config.toml
num_hidden_layers = 15
hidden_size = 160
num_key_value_heads = 2
intermediate_size = 960
norm_place = "pre"
qk_norm = true
bias = "none"
parallel_block = false
init_std_qkv = 0.0613
learning_rate = 0.0121
lr_mult_o = 0.628
decay_shape = "pow"
max_seq_len = 512
max_steps = 12211
MLP neurons of a small language model. Each row is named by its layer, matrix (gate and up: input weights) and neuron, and shows model dimensions 0-159. Each number is 128 + 24 x the weight over its row's rms, rounded and kept within 0 to 255. Numbers have three digits each. A neuron's up and down rows have the sign that makes its largest values positive.
Before each neuron's rows, "fires after" lists the tokens most often just before its 100 highest values on Wikipedia text that the model never trained on; "fires on" lists the tokens most often at its 100 highest values on Wikipedia text that the model never trained on.

fires after: "\n"
fires on: "=="
L4.gate765:185155113120161145110123156129151118166129118133109150197131083140165167142141119131156139092120140115152119101132153131128087163135123126103154129120128094139090144139114163193122147136165111129135150138159108107110148093130153152127123113124125119141154142161173154107095141125151133151113125144127131144111146124109149111149082106070169141155129137149162147114164138161112130153093150141145094086112125155098143179140115134117110154106138155140136143171095135107114140070157105
L4.up765:103124097115131149110130137079112092117150131096088154128110098203156127162137078140115139086106145110115111065133136150127125140123117107146152133103100120141101129143128190119140139160146115109149132114101123137089142149127124144118132096113109144127182119086152132108132112154115152127110125139119178155139104155152168105159106126092170138155123117136144145121154127156114176135094133124148171108142129178117119136142104112094106134077147168138110122148152132097093119078125115

fires after: "\n"
fires on: "==", " mat", " had"
L12.gate877:107134135100158107110152121118154167093114120154128111134144071133157091124103104098125093113161164120148077120102151130112144117119149128147111108176092083127132145158121107133110155097131131133107180125135140151188118158150120125090125169149135102148160140122125084126118088131134078171146117167109164146161101142157110121146137141112124100127139109148153148107109107139116144131145154144149104145108118090170161146137122139117098135152155140124116121099115100142110089057135096
L12.up877:083127163105126109147158138110160126126129146161135120077167097142112171143144157137077125120169106150155163117100158162145122141133159115090131117104133116144126109161146118124126124185127128096132149152129107132139124143101125128102147131125114139134142128115100120114152122158138158156129082093157127143119138175163108111113116142116119124123124158139122152133124146146120155129145147097122098086116096132132119111145111101090164178125029085153142111135118114115075152097111180

fires after: "\n"
fires on: "==", "==="
L3.gate471:117135072119118135161119136121093103089109116141113110128180127151171132098098128128124135112129114126126112102135128113115121136167136083108092097110147111164099165081140126099126138088108103064104181112100147117110140119122137190127143151134118128137115156135132177144135152090123147101079152140096148133133110161111153115174131099095136128112134125151113079110180115150108115170134089148150134096152148133131118130100092124102101141133147171123132129146105122128136108097088156
L3.up471:119128111099091077150156150143103121140130129138119104184122154145137103141072089144120161097118099167138150145132129107129121141139136119139146117184101116154134139134124121124128114114103139105102156139154102113083087123145146155103120150099131108144127104145131138159143155150092130099117092125146112127177127128134125142144087127108160123146126099184164084157160110143111071157109105165142089095134151135171139176140147130120076117139099143139099071103123129109129098110114138

fires after: "\n", " pre"
fires on: "===", "par"
L3.gate137:108100119089128097145109128100109136105116170107106148105133190112147129078105118138124146130149158110157151111104124092127151133160086105114170117102086113144156097113138132149087147112128128094107087108125136084135164102126145129092173119111150167155085132104116127133119179151102128143116141137093114149143119137125127129131137125121132114157119142125092135099114139147171134147182083142097155138127178143125122151109106138098094185152134101081159117110112130157121137082128145
L3.up137:147122133133166100145137119148114134161120148123114136096150138151131115142102130117163138159152089113144140112103109122133145116157111152119127065133123083101161136112163121122147138151101136112128086094152122118069195142146171117124158123120101136112079126123089159140135146118161153148084145115146117177131102109128134157132113133179133151150113134188139128182152141166146113137104111157150140165141098117142107165111134120168084123124127152100165141136132181103143140127110152

fires after: " P", " R", "ust", " p", "eat", " D"
fires on: "un", "and", "ain", "ub", "it", "her"
L5.gate504:148157166090162111120156116135093091103175154084153133151131148158179139134087133103119151130114160077118159106103114153138150093136119117109146136169112105121093149129102163146110132183131104125134133138146103148148117134085095097150103117142082115091121117114125116120109081132113147124121091145160147076100148122143120151156097132108128133118103171093147167130092117108121116135085153148135137146135137177118082128130118144126124127155125112095130130142118100121161157120087088
L5.up504:163121127101165121097144095147152115124141130133131115148126144103121143090106172106111130143169107093143118145168139132093113149132092142093083120125123131132067132133132105131115124106093137119155125138162160128165155142106105176126131109151171090079158132124118119102144126102154144145147125178136131108108155169125153147151153144115141121127139108091115100146073116145090098127093177169139122145168147117141113092121071114099162116124157114143153128164115129108157104099093110

fires after: " g", " b", " G", "F", " v", " contin"
fires on: "ain", "rom", " of", "re", "ow", " both"
L3.gate184:127121153082143129097131139103121153121136127102123126159111075145118176134122134097121124108123180142120082077104093130092138157086144128166147116181060130156177136130159156117106143061099120116118129091097102137137132127122108136136132134089143073116130108119139119097138077124145115139138132147163146115128111130139123137128092087139151110153135141150151112129072159108089103123153117118106150130145099122151128183128077143115128129111138122119103144145130147136122150103098130
L3.up184:164145122091145131170143112146114136128129110133157139141145158133120130104111140129126147155117129150180061122155112156147115115138101123114142138155130109185144107131154141174135144127132151100125092065156132175108116172153122137068161138101121114180118075103176096134160094167151138127111130138159143153102172096142083135104118127142130116101109131151129115156109122119143083131114125123124128093128112135153099174156115147135156090143124103118104130139145124092111094120145146

fires after: "\n", " res", " Championships"
fires on: "-", " |"
L5.gate678:129122120086102109140152155127119096096116128082124109104098138124104092136180165121110135075143106110129120089074109128142112076089120141088165137100139125133112125146126112102118123111086123146067102165115147120133121124101114123134077112125089121114137105103152114119137157186088117115104121155122152121159079087127112124143127108101127122129099118147117134101142125145145127136144119132121173053139149109102114104125085115123118142148148120116124140096139172104109143119172098
L5.up678:175113173139118094181112099141120128132120135134130107155127146108135145163150153115158140081136097122105138166162103111163152189121142077141158135095095077133089098133135142154128141096143152146151121072156149135142122102147139121122132130178131132135156125175183138140155116153136115118134117132091155144140104130128134098145171129092128127140112103157116123164106166129187154140115123123148175123112146124109095151162142125129145148081150143113139131124126146147101122160098130

fires after: " o", " O", "O", " E", "inc"
fires on: "p", "s", "r", "z", "m", "w"
L2.gate801:130109158126085130167079131097126163136134164176115155153124107117161107139151144154139125165122174125135137083149131119122138158127099114141118115145139135130089138076137119151155166149113146127078133126118129106132131123153108135145122110099121148111125125155068111204099173126140102160139135101119064132125103121128125133167112095117116131081146148116069100142111164169156142122149136123101116115118110104129116084154108111095158131161135163116107139140100134131096147154130134
L2.up801:171126136116080121110139094122076147158119104099090099142132115110128149110149169162147148177150121163144103143112147100112166119116100115107129138116160073117108115114157128178144117122119163095138090140136147115123134143135116107164156133141125146110176172132109145146083112140130118195136145140158109155148148088177143112115093120150145081120187146131136100108132141102145137103168117139147132150139131098142127100118134117157139120136113092122140156164138114112100152176133139

fires after: "\n", " Amer", "|", " 3"
fires on: "-", ").", ".", "ic", " 1.", "ical"
L5.gate771:141134110105098124180160155115171118130157135145137163098119139097121141117109191104118175103115094157166121113085116128149159131139114188116120139118105114144155129092148136138161098154100126130108146112140171137149152149116126105069126108139159131112112128132124153127105109075109144139108116138084132145140108159121112150168118137101169167162134090120121119129102129137129142146103096138107158110151091134145155123150121149138144135133160113059119183111149113114091152159137146
L5.up771:166138156105129121157169131136157085123095109139130120126105099155138184070127159129157144146119151112140141133132100112160147126111145158084175140116104112122119069132137101122164139146147123148099116177142184123134122141109112136109119160123142131105148133139115128124124126109173160101128138176123134167159140160146160136161136120074115129145119095136072120126126162105138145105136101094125124116146080116122118174117130145104115169168148153099125181125137152114125154163150128

fires after: "\n"
fires on: "\n"
L4.gate335:102190106130096116117084135156136106132132156127157132111167184118101106153151098151153121123145103106141110104096126127124149137131106161088097130107145143165127112124135134122159132123095135096123109146128123124091157101148137117159112132132175138154129151129066159106095141112140076109137115163129144116129127078117118092190123136129093125102139119161151115102089120156102098126060131117155139130128136156081124109122117160100138151096105147141146151164127089094141096138130127
L4.up335:153101130122081118160103142118120138143149127135145148150117166105107177135154161133125120161114107111159132129157143142149142140157161124115156146145129129103136119143150099141099107129103107094142141136142119089122120095133080160154086129161122147105110157175129153126149136155068138123137151126094130130077131114106118100153136121134117125125113128160145160099132101157131094125091184150157143102142118166136155089131098146152132150151109118156145118174100078090157069073131148

fires after: "\n", " D"
fires on: "==C", "===C", "==S", "ib", "===S"
L2.gate926:129118165079076148149113131122102124114114108141111108098146162163101135145096112113129164147092139157113169098111114136162125138115132159144098110146138118145125091173116083150097102141111178129122113083159129057104150091127142131112129132184135163141135127138136072125126118112118084147128133108127154123190111089164123119105159108137128119170147143124098117136137145159104141101147146142109146160142120115150125154102157122134149138155080127134109155116176147131150123131156113
L2.up926:138111162105112145165129103157180133087150168130105139140116152143119135159113111109144127155126131131131148108138103144144136139079123154080130153139112110171131133129163096118081147115147130111097121099122093143132171134110165113152130124097164093096090078126163126176127115118163176129163133152106197128152127112188132175166142097094123175109144161138129121124124113125112090152105156159153147119142141129128147159112156127111107156118129135113105116131148109167125134137143120

fires after: "\n"
fires on: "\n"
L11.gate46:163099152126131152123119123104125135056130091150132153146140145139153161114131081145165143163103143062132173101142142116124154118140131164126109141148164155133148094094148136111167090137132120138124127147092133123147106149144119178154120177113097119169139110132116146120105135145151145147157139116112150148203122080160080124097115163108120117137114111160143107160124113115158122111134130140143136161145165162143095140108136152119137120159152138102139142143114124096149096111075136
L11.up46:140095094124115096112113115130133117133152150140151155100112136108103145127094140161142124064126116143147146121120136157093135085138120152129172080116103150120137094121123165112090159156092111121125147128128130103102116110095122157121126154139115158097101107105070102122153150130082100121115116132165122132144124147135144087174134120122112143095100127152134153120089084163104158111158122151127163120162127131138111146161110124152108114075086135109114164109143141128082168130144059

fires after: "\n", " A"
fires on: "\n", "ure"
L4.gate154:114163101133134105140116121146098111084135177133137100149097108142109132087123116126108131115143119171109075119130119094121111135150113133113108124106183134159100147149140124126092123136118096119113128103154136123112117125088140129125113098127131124106132169135167106132113138105137112079138156085111091130156081100147099120168120123084128104135116193110124094098114145093110093143120132108137127079125140154136127106202124136116141136127132172105147067146161181131120103155117155
L4.up154:147134124176137154095068191130124125118133096106128105139087135113127167111115156142122117123136113150082125130142131131094102124098132164159086138123123162134108097149156145132145137078126052102154085160149168127123100099122117119126121107139120144125161131134128088108161143083180166128121144115116150109093104107142125129152118125149115106124133157086133137143101125142119104128154122086111137142149155190164111114145093122126095120141133109145117142121114129109086117119156180

fires after: " |"
fires on: "\n"
L2.gate735:123143069110113102136085078115112134153131118093116096160141141139148106139173124133157141112135133079158188134113131103129151123151127121135116093136133123128173114146173096132108110106090120157092117129136122148098155161157082136139123142154159128158160157139103150119111134170114135143181134183119159110175138123113124131126142118161102105113138170133107110090142104100128152108056092142162132140132160104126135093112109124093131103108114155119149149114116143146140115124099144
L2.up735:142127097142088178133112150135088105126144134100162144149139130105107116127156120129145142135163115108137139101162182148129096147189145158094150173124093092156122111116159107149131096133114095100122150137136134149115118125064127176149089097127136129129139147143093158156119128146147112136156156120100105071112121107157157119197118102143127141137135129186178151115117141144106112112107155139126110166138157118155095106109124142099137113108092140095100112145121110137123146115110115

fires after: "\n"
fires on: "\n"
L11.gate485:092135107140113114090131105137112094128159113107121108131151128121108098078160146111123100143129151162137134083138145136141172072121122116121124164073105157148180120122092138127097113126129153145164106059073110073107110104126127176149112122092134142135157098083123140146139088140142148139069151109140131094148124127115115112104096106120124156117106164157156126119150122117165132119096117113077123131129138120123107131115139123092117131150125091118128125095145129131092100167135153
L11.up485:115098086122119172144132134149139151094140114094127108145137110130077125109109150118091171110090124133152143149127145121098167083130113119165136165158124123119160147117128126102118113093095119109167123163149150118105142110117109131142152132146144134142191105105138185098133118167158100121126131148134133177174097131159166140149129146150110142137123147085141105127138106120185150076115158117073105110140136140158121118104149101104143083167136097138130150126123146103135125127109078

fires after: "\n"
fires on: "===", "===="
L5.gate152:130139145117114127129167150128083157123103112132100145131107128122103101125076099110138058129108140105120102097106122179088151131124111133135136150085144130132150084083120156133098080136124153091097100145139110091088115117141138155120142088109124137110117103102154138174104157109102144176152118124109161154119127138153120130120115114150116087126119129092089163115133129180176127132126127107070117128124130168095128117126087142118145135129118088104114120148126145102096169141113168
L5.up152:101111125096137095103098116135127112158109114138113088153152127134102132111113131082132115155134162136102114170087122094125125113129148100147129160100191154132138127136092133124094141120075131118128116091158116168122203104085149083104151120100124116096102127086133174155118118115128106122139096157158105161168142142127125105075108127114135119172098154123146115121153120155142152132142126115120127149122155162108144145145134117144123112164141155104123147163115146055144122097142120

fires after: "\n"
fires on: "==", "====", "on"
L5.gate518:102110149079128094101095125098113082097087094135164126125079111126140119092112147114142099115089131119142179097088116130137123115142092137174130096118172130100089124142124130167103099132127103143149125121147103149141110182138123116065117106142134146152114140129145144148147107131122088137114069141168147170131110145151114112108111144155128148155078129137106141119136119158110131145120136098121125122159135117093137097136174145168115163160136143116131116126108135081081121125118089
L5.up518:119134121169182132160096129109129144114098152156120140108146147148124098163164085129100137118113128100158150168131167129127146151134152126136119162183123147141127163166095129180103133172102143071149155129138138103174133127116122168094095137113138132071127181117145116093164130124084107110134092106143143150133130108125109110107117088162108138163146151160132132124123150174139143106128116140118148116146134143137095152131137123146092173127125153148148102136123118134125187103159142

fires after: "\n", " the"
fires on: "===", " years", " ext"
L8.gate849:132123100118142137119103134074125141119076128109098131150163134171096120138115086127125125140110123104065135114113084095130108091129100114126099125131103088159133124113118123117093118136125106090124175093129099131103097121111118151090127153114140126111063125145125095167112140141140154139134131125148119101139109116080120124106138097127114158146155164136132086176118130119146148104070116095139117144119165144133121093121092157096108139092172117096140092134146166111121161109102177
L8.up849:147093131131102131175150114180127153127142144146098120169103065121158101114108155072124082104132130126140084126118131127144134148147130144161144104079120108134139185124132134094169127170125167073134167109148085117161150127119131120111119141122168163150120122088137145108097149155133102113097101133184136132138156088096122156117089123148116115117182139171140138098126138151126150123136102132132137124148133135125127178124153137130124155149142135120110160072113116138119133123110137

fires after: "\n", " |"
fires on: "\n", "l", "B", " Name"
L4.gate461:121130119111135150106122091126153110147133152116125135101141120105108065144122145119106140107144128095109148110166164123119128103128138124120145139108085148118117134112143097076116077104112102120155162129102108116084160114074126144154097126139188118127115153122089116107110068111119117137064134156118135144101102161062077147163130129143170141114138169138189130115098146130116150144135128138116136136100161139106137105121117115133077086157114142156140120096122102127120124134144124
L4.up461:149147101100113163123139155146174116142138111110140168129129165112134137078135164115132120141108107123107150124145167103154107119155112166120125113121088165144132136159153095163112113169119108124144145147127141140134139169155117162168117119138157131119136140122082122127176160104100085148131143112117131145102117125153107078150110090120116114203086108146150110142175166145173133148125112140155159134116102131130114083121117136103121073145120137126172146134104094079116104106140137

fires after: " F", " R", "F", " B", "iam"
fires on: " tri", "inal", "enn", "if", "ive", "ew"
L2.gate806:169129118118147123137109139140120078115149143106185107109129118087171120141152118134189135131165153124154145126142133112098154094122133115111183122150108159181090154145101112145120098113179085147142153135120087148114130102083148118127105129150110130118122121149144137157143153114082102133101079114136101105158128113092138118127114138098153090121179163163153148122147110150129122141076104128145137137145125129139147186107123138108107088148164121106140142082140124144136098145121140
L2.up806:136124154103118155123128104117099076138161158130128127091142124114124119149122141079121140119146174109111130118099153157145144103075093107070140125160073112115120154135116093094117155066158104147134129097092147153126111107123139111128104146130117160172157126144154106129112094147132131164104129136145091109144092113135127104146108121092084095133162168155111143136118133145103122123134174138127139119097160146103122155117139173136149119116123091143160147115145130182124179168123148

fires after: "\n", " know"
fires on: "==", "===", "====", " |", "led"
L5.gate597:099093128113130107100115128130115098129091159131094144106131127127150125134122134131100125075115133124066118119155105100103160144126160119129112108060195110140158153107142104171120112125141117132095126118101105094127095117108119125153079129151105092147117126128161116084168094177110143158124127135188169131151138132153119114109156129133138145147134130109137137162125106182158134136100108095122097162107102127140136119153155092150104133155135153148132118152118111091111186159124135
L5.up597:172090122122101127164114113134094111138095124149105122154141145133109126124098097113112112107098175138129140157125129135126140158130201140124146178104164138094145155123082124170120143143106138116125127112152135122112132121095118159120125139109150136072153157199128127173124174138131159106114098129116155139180098099122134155128073131121165176126123144146125094124111128136125132089127129165105131137143126159150121151174148100138120108121128126140110111098147141112176154127144186

fires after: "\n"
fires on: "R", "==R", "==D", "==P", "==M", "==L"
L4.gate801:131137127073110142110096101142100123098107154107117128161110094123163074100106095096137087118108131118091141108112129140139118146093117148147101126112139120118130100124140105195109156095099147147159102136152080107105154133090108157122095153134120118112139171158144148132159116149110144132123171111162166110121089165137116104120141125137131150106123108130111119122092117141152136160120138087082099129148128130111119165149087129103149158151161194116140127099133128144164086091148144
L4.up801:142136092098121156167140125156133150113117141115103125111148124138147130141109138182127096160098133134103138131135125165093102136132133148178171115116140125149140117124135126149144175156148101131182091174129123030097145119086127144107129112131105157118150164138176120115109145131114128157120107120093165129103111128157113067087160109132099130156114121164113108150119167126124094117094120090112113151133099151141133138153137179134124113134123119152111114091157134161146155144145144

fires after: " g", " iss", " contin", " inv", " ext", " ob"
fires on: "ent", "as", "ained", "ued", "ain", "'s"
L2.gate111:083118137143115131117132149115126153158131103142118119107166117131151139140184148104162151111151188136142097120215120132118129120160138142123161129176121119142116134135119180166156099118160139141140113150125143130093122111147117121145169130139161125112151093106094090130087107105147124175140115118093132096121166099107111172141120070131115095145121113136164109117096122148125105086142127130136148085123094122139079129162124106091122110133085126095134134164118145147092134140120130
L2.up111:108107130077145132112169123128149112118101102127094083109140132143155116132156111116091118118151119095152115106136107123133161114097101108106109178157137112152123107158155128171103186138117137140083155138155114135112139134117113130139124184125129093149136101130075136144136129149150092135158125123130118139094102127118138132145129111124133106089157110154157110096099139095128092080148071157133087125071102087123111102106103089101145108133135115133087139095115126095121138172096097

fires after: " g", " n", "ach", " G", "e", " 29"
fires on: "as", "il", "us", "\"", "aval", "ate"
L5.gate138:145138116105139093144110121141122147093132107118162099164132152107137115098182118129186113150122134133127139172185154125121119115141129096112136188128139124129105081101134112139125172120115164114122133124150124135133179143113129097161143145096177099134134184086165135131076157126130132149130148117142122119157143109157166133140140107128145150109128144119141125103151069162106096105148123137100123101107102104148069142154089148087102127138084131131158136099142166126135127103118117
L5.up138:140152105131128118147106107135142139134106113130121127176143150164119143133169122087123075162116132090166135144141062099123087149113094147104163140148166148150106143091153139088142162123134133088164147085108107150144125121127115090108166119093164119151115131133181115152129149120168076187125153135132119137120143127135130138147165152143156097122095123144148148110105150149145146195131119112139127134108108137121097101090110112109138146106117138132154140089122155134110116140099085

fires after: "\n"
fires on: "=="
L2.gate467:149102135136143129109119148153108118112148171141073129138113090138138178125175129140172136120154114149111145099117138120116120117142118108124109150124156117140084121084105133181098151122138114111130172140115158086089137128154129125091113149139155148166132108115141150121131111147101106158112153127146144153131154139097118131138086126075189156166154105163115099116166146168137109142096109102094084105097131111166124147135087119098128104152151147139156147138100142187137146121108132
L2.up467:135110136167135120130114092158131110116194143096107125139078125171096113152149131154152153120123146184112148128143125103126110147138079089116110103109120125136108117152109152179117156122162091111145139127133187107113126149133160143105085156148134145139116112113175148083113125125132160158085094114133122138129091141132113106101150131076128138182117138150114098136134114193120146159133148124095114151121139132135128127135086103120122134094125104160110159165107122127144150169148160

fires after: " |", "|", " the"
fires on: " "
L12.gate18:131121137139158109114137107117129109072117108105110099145136103126106166101122140141132158133138139166124105133135124072157131143161118187157136155111127144127119146122151126132121095119138149116163193146121071150078123132150115082111099116133150110123138100132127140080095137151128161115149128115144158136150113146140128146104134095149083143114143094152131092087116143124148127073129048139121110083148112143170124132146107146103174087138117102144116157142150152162148110117144137
L12.up18:124164114096100097155118106106067111142117182135117168162119112118125163107121109147144130090106120088129087096119120147142164124111096135155104176167134110161123102110126150064137129139113132110134125125141110103144160144143135103156128142151073083128116127130141139087144111158111108104097115117085139107125135096097159148083103119152125070103120092122125121137170118126148135144137082095122113108101135114141102110107097110090103101141138144121133146153145153166104103112148126

fires after: " |"
fires on: " "
L12.gate652:112076152126121127117138154114165126121132114164105132156158101141074181089129141087129162092092133170140127119183092151118109161149082153166117127078141148179121079098089126116136144154103135155157112124138131130079144122136138140151107168169090089110103101132133136102144141148128143121120100106153096136153123118165137140107115118114128167116140138113127125127123118173163128143122108126098092130102142116156129091084137132120156101133124114162122093150143108159130104126146108
L12.up652:111144111143151121144093116123131119081154158124094133156146113163124192144160121161151108085146115130148131148108147155148137103147104113176107127113116177143138112108145127109162141119110128116201167177128168163140150134116091077123103167151145099137101135106125125113144117144131162097138109095124109144115147129120134156121112158128153125110077088148109142150140127159139105156157132129060135163117115123122116118127155112096133102139099135095109134158144119144094150117183145

fires after: " did", "-", " does", ".", "\n", " is"
fires on: " not", " Website:", " of", "n't", "|"
L11.gate495:148165147114056118169108157142115139158141093114169118104136122161129111115138118108156103125168121138153125117134094155108126145148123116115134095121131142120130104179139146115135099114138138174135170140139164104114162131167138156166123131105123128165153137150152145150136116095144143151094161125155135139093122133169122110136094137149138133124102162103147109174128157152156121127104149093109072103130104101094160121063110113135143175166135088130104090142122101096147107128103108
L11.up495:137135131136136130158138148119102098106163114129128130101115090081107119145150138082160145161080135105157144118127101145176204107127131098104124133135167135098126125124101162098127112120123125167142169126132121131092144135113118124150149151141163122178063124127132145103121169149145116111128123144143152162118109118092164082144117147126122112111139123136102159098150151128162153147077143137153110138131133122169089137112174119088141151137081100138153101163132119088137144130131082

fires after: "\n"
fires on: "==", "==C", "==D", "==S", "==R", "==H"
L7.gate367:131134163119114110175115124173124123103115122125150134136101112181121122141105145127155142100122137145132151103106159147123132174110096130070144108160117072173099052128149103156145150100104146130126111176119131109081136093150144108160112178145118107119111141120124147133144124133143103105114140113135140156111086133160125140096095102148147139135146064121131093152118153096113104121141115122094125121131158128150155168127142153097135151162121131133130127148126126081128070131173126
L7.up367:141134161104118123124116119139112099144129130137114095120101133126152102112107106135179134151139083132131116112156092110173114150077166108119142148137107146118101137111120120147136137111151102115128158167150109086101146109110122091130187150139154083134120126151159176194098136116176118108132121143160138153099145095125103129149150098163115125121113141183155099104124125117161123120115135089145150152101116118083137138129124218103145115121091135111112147142158133095128130120159149

fires after: "\n", "===", "==", "/"
fires on: "G", "S", "O", "E", "D"
L5.gate749:141142090119136144119110129107135136131171113137096118118134107099141145116128151165135121078171132153081120126149154149137120084126102145116146103122146121087093130109086135148122118098140102104141134143111136063162141102070093120158095108149125114137129094109169126102134091166128107106134145128174173083116153121131098130117125124128168143139103099073124113101150122169112102128143112125138097099099128116106088171135106162141104139120081169101155085162117113121112128116118120
L5.up749:093120100117090106111114122113129133109116121148097128168109135115127131130147104145111087144114166170089092093130120126166126168119108130123120144123128128148157123107157132091104157095133121114151136128146093075100071144125150110119132110118154165117122127176161099129069132138117138166096089122088094135115085151131157109113132103076123137098158162145133073114144131079089131132102132171091105117122137132110122142174117125116147156102174144142111143131142157132097125094140137

fires after: " P", " p", " D", "%", "-", " "
fires on: "and", "el", " from", "ack", "ier"
L4.gate273:106113157136107113156138135105125146113130140122108131135129145176148084104116101106116149097100178080129143113135070106103121108133094143125170109150132102109136145129154170091122114141110138125165116129083066105100103115153135162168102072139085137105086104134104141161126117139143169094122109148115115080091154131089130168121096091138126131169139139145096116138079083152102124134094124112133113119125136117103110127115144157121139130093157117115141114109108111148117115129115168
L4.up273:149133129124114126103153127169114136150146162115169111122152177113117126161110126099151097130127129159131122103126116132095097115122148151112148131128113130096098083135123144136134146132125126145151099111132118144145145130162161119165148108083180123092105095176108117144123149099127211154136115116144168130144145101152084166112100086120133113081112165146120167144088112140109135119160142177136102127152150175117118109102133070111129150169141147151133139117142085103093133113137126

fires after: "\n"
fires on: "\n"
L11.gate249:100148136078140128131112113107115131159140111162115115140183064142121103117130154086155145110123129115131122096117156101112156098130149162156174101131134167134156115120135143154134148134137137128145130135145120100153145140168086143168095191119098109165130156135115129120148108167146124170171159146164159161146167107155068078164121130127117108104094133118160157123124119146160128071105142147122094128151127146121130124105128144125124129129124142077132139163166112134121138161123138
L11.up249:114114146140111080102116124141133144073152191110154124137172128116161160117138120152127140133103130131170149097123123138127143071132134154127138113144153132120168142099152107116131116153106111132129129111124154076178129127137074150148104142177111113119124108154094169119131140111098126140144128139131187099163148120139118122118159160138129113122109103139137116116126176115135126115105142171120154131138117161125087105094167131146077119102105136072131185074134126111099131124111088

fires after: "\n"
fires on: "\n", "arn"
L4.gate571:094140144096106159187116139140151087117138140143132120109114148142134101118180104150156145150143154181139130147138150128161119131121134121157130099146078103097104144137130127138127076114155130115101156155125126115059138079143124176114071166119096105164154148164109106126098122133133133134145164143135142078120133127133087158117120135116099106081155161141113125124117140104120137119125098133128094103131136130140114130138115101099119138141098127100078086075152149128101142093120157
L4.up571:094154139142094133163116147159158137093143081127117122124140128129117142156137090159167175071122095121102134115105110166149139138151117157160133175137147134173148139098106103165133133139151114114136105126124146109115095165130145117144093158068105159116106126116142113109200099157162159149108145180123150133096145113177099159122125087142092138146084129104146140132129140128120115120129138147077148126135159127106141140126117125166124088140103161128128134149150136150128162152131152

fires after: " com", " P", " go", " ret", " mov", " start"
fires on: "ing", "ow", "ment", "e", "ire"
L2.gate577:105123114091129138150137107129131158106172079115148194142118108103138130119148133106137170169119165088097108089091090151078154114107122152099130104144151142115102160107142155153123124135125090091103084105111124153131168105126130115172136155079123140095149097124138117143126108135128154087135121126116087086173058101142120112145100144153156121116144154114158098087137130145132120139128125124123100095100118132127124168135166122105131108146149099105102146159139120147141110117129140
L2.up577:110091136078130120111141109131130164114146093141132140116102132141131111103155120126142157104152114141124123140077136129116106159114114123162145120118151116110106107126133182136158146153096102111088119094141122149129090080113157142099114133140125131111172107102107200097115127081117122124109087137085127115122095094103138120140158123127080125112175156131087135105123137100097144152167091157109102102142127128154138108151085091128150075139165112091094102120154150123132108104111161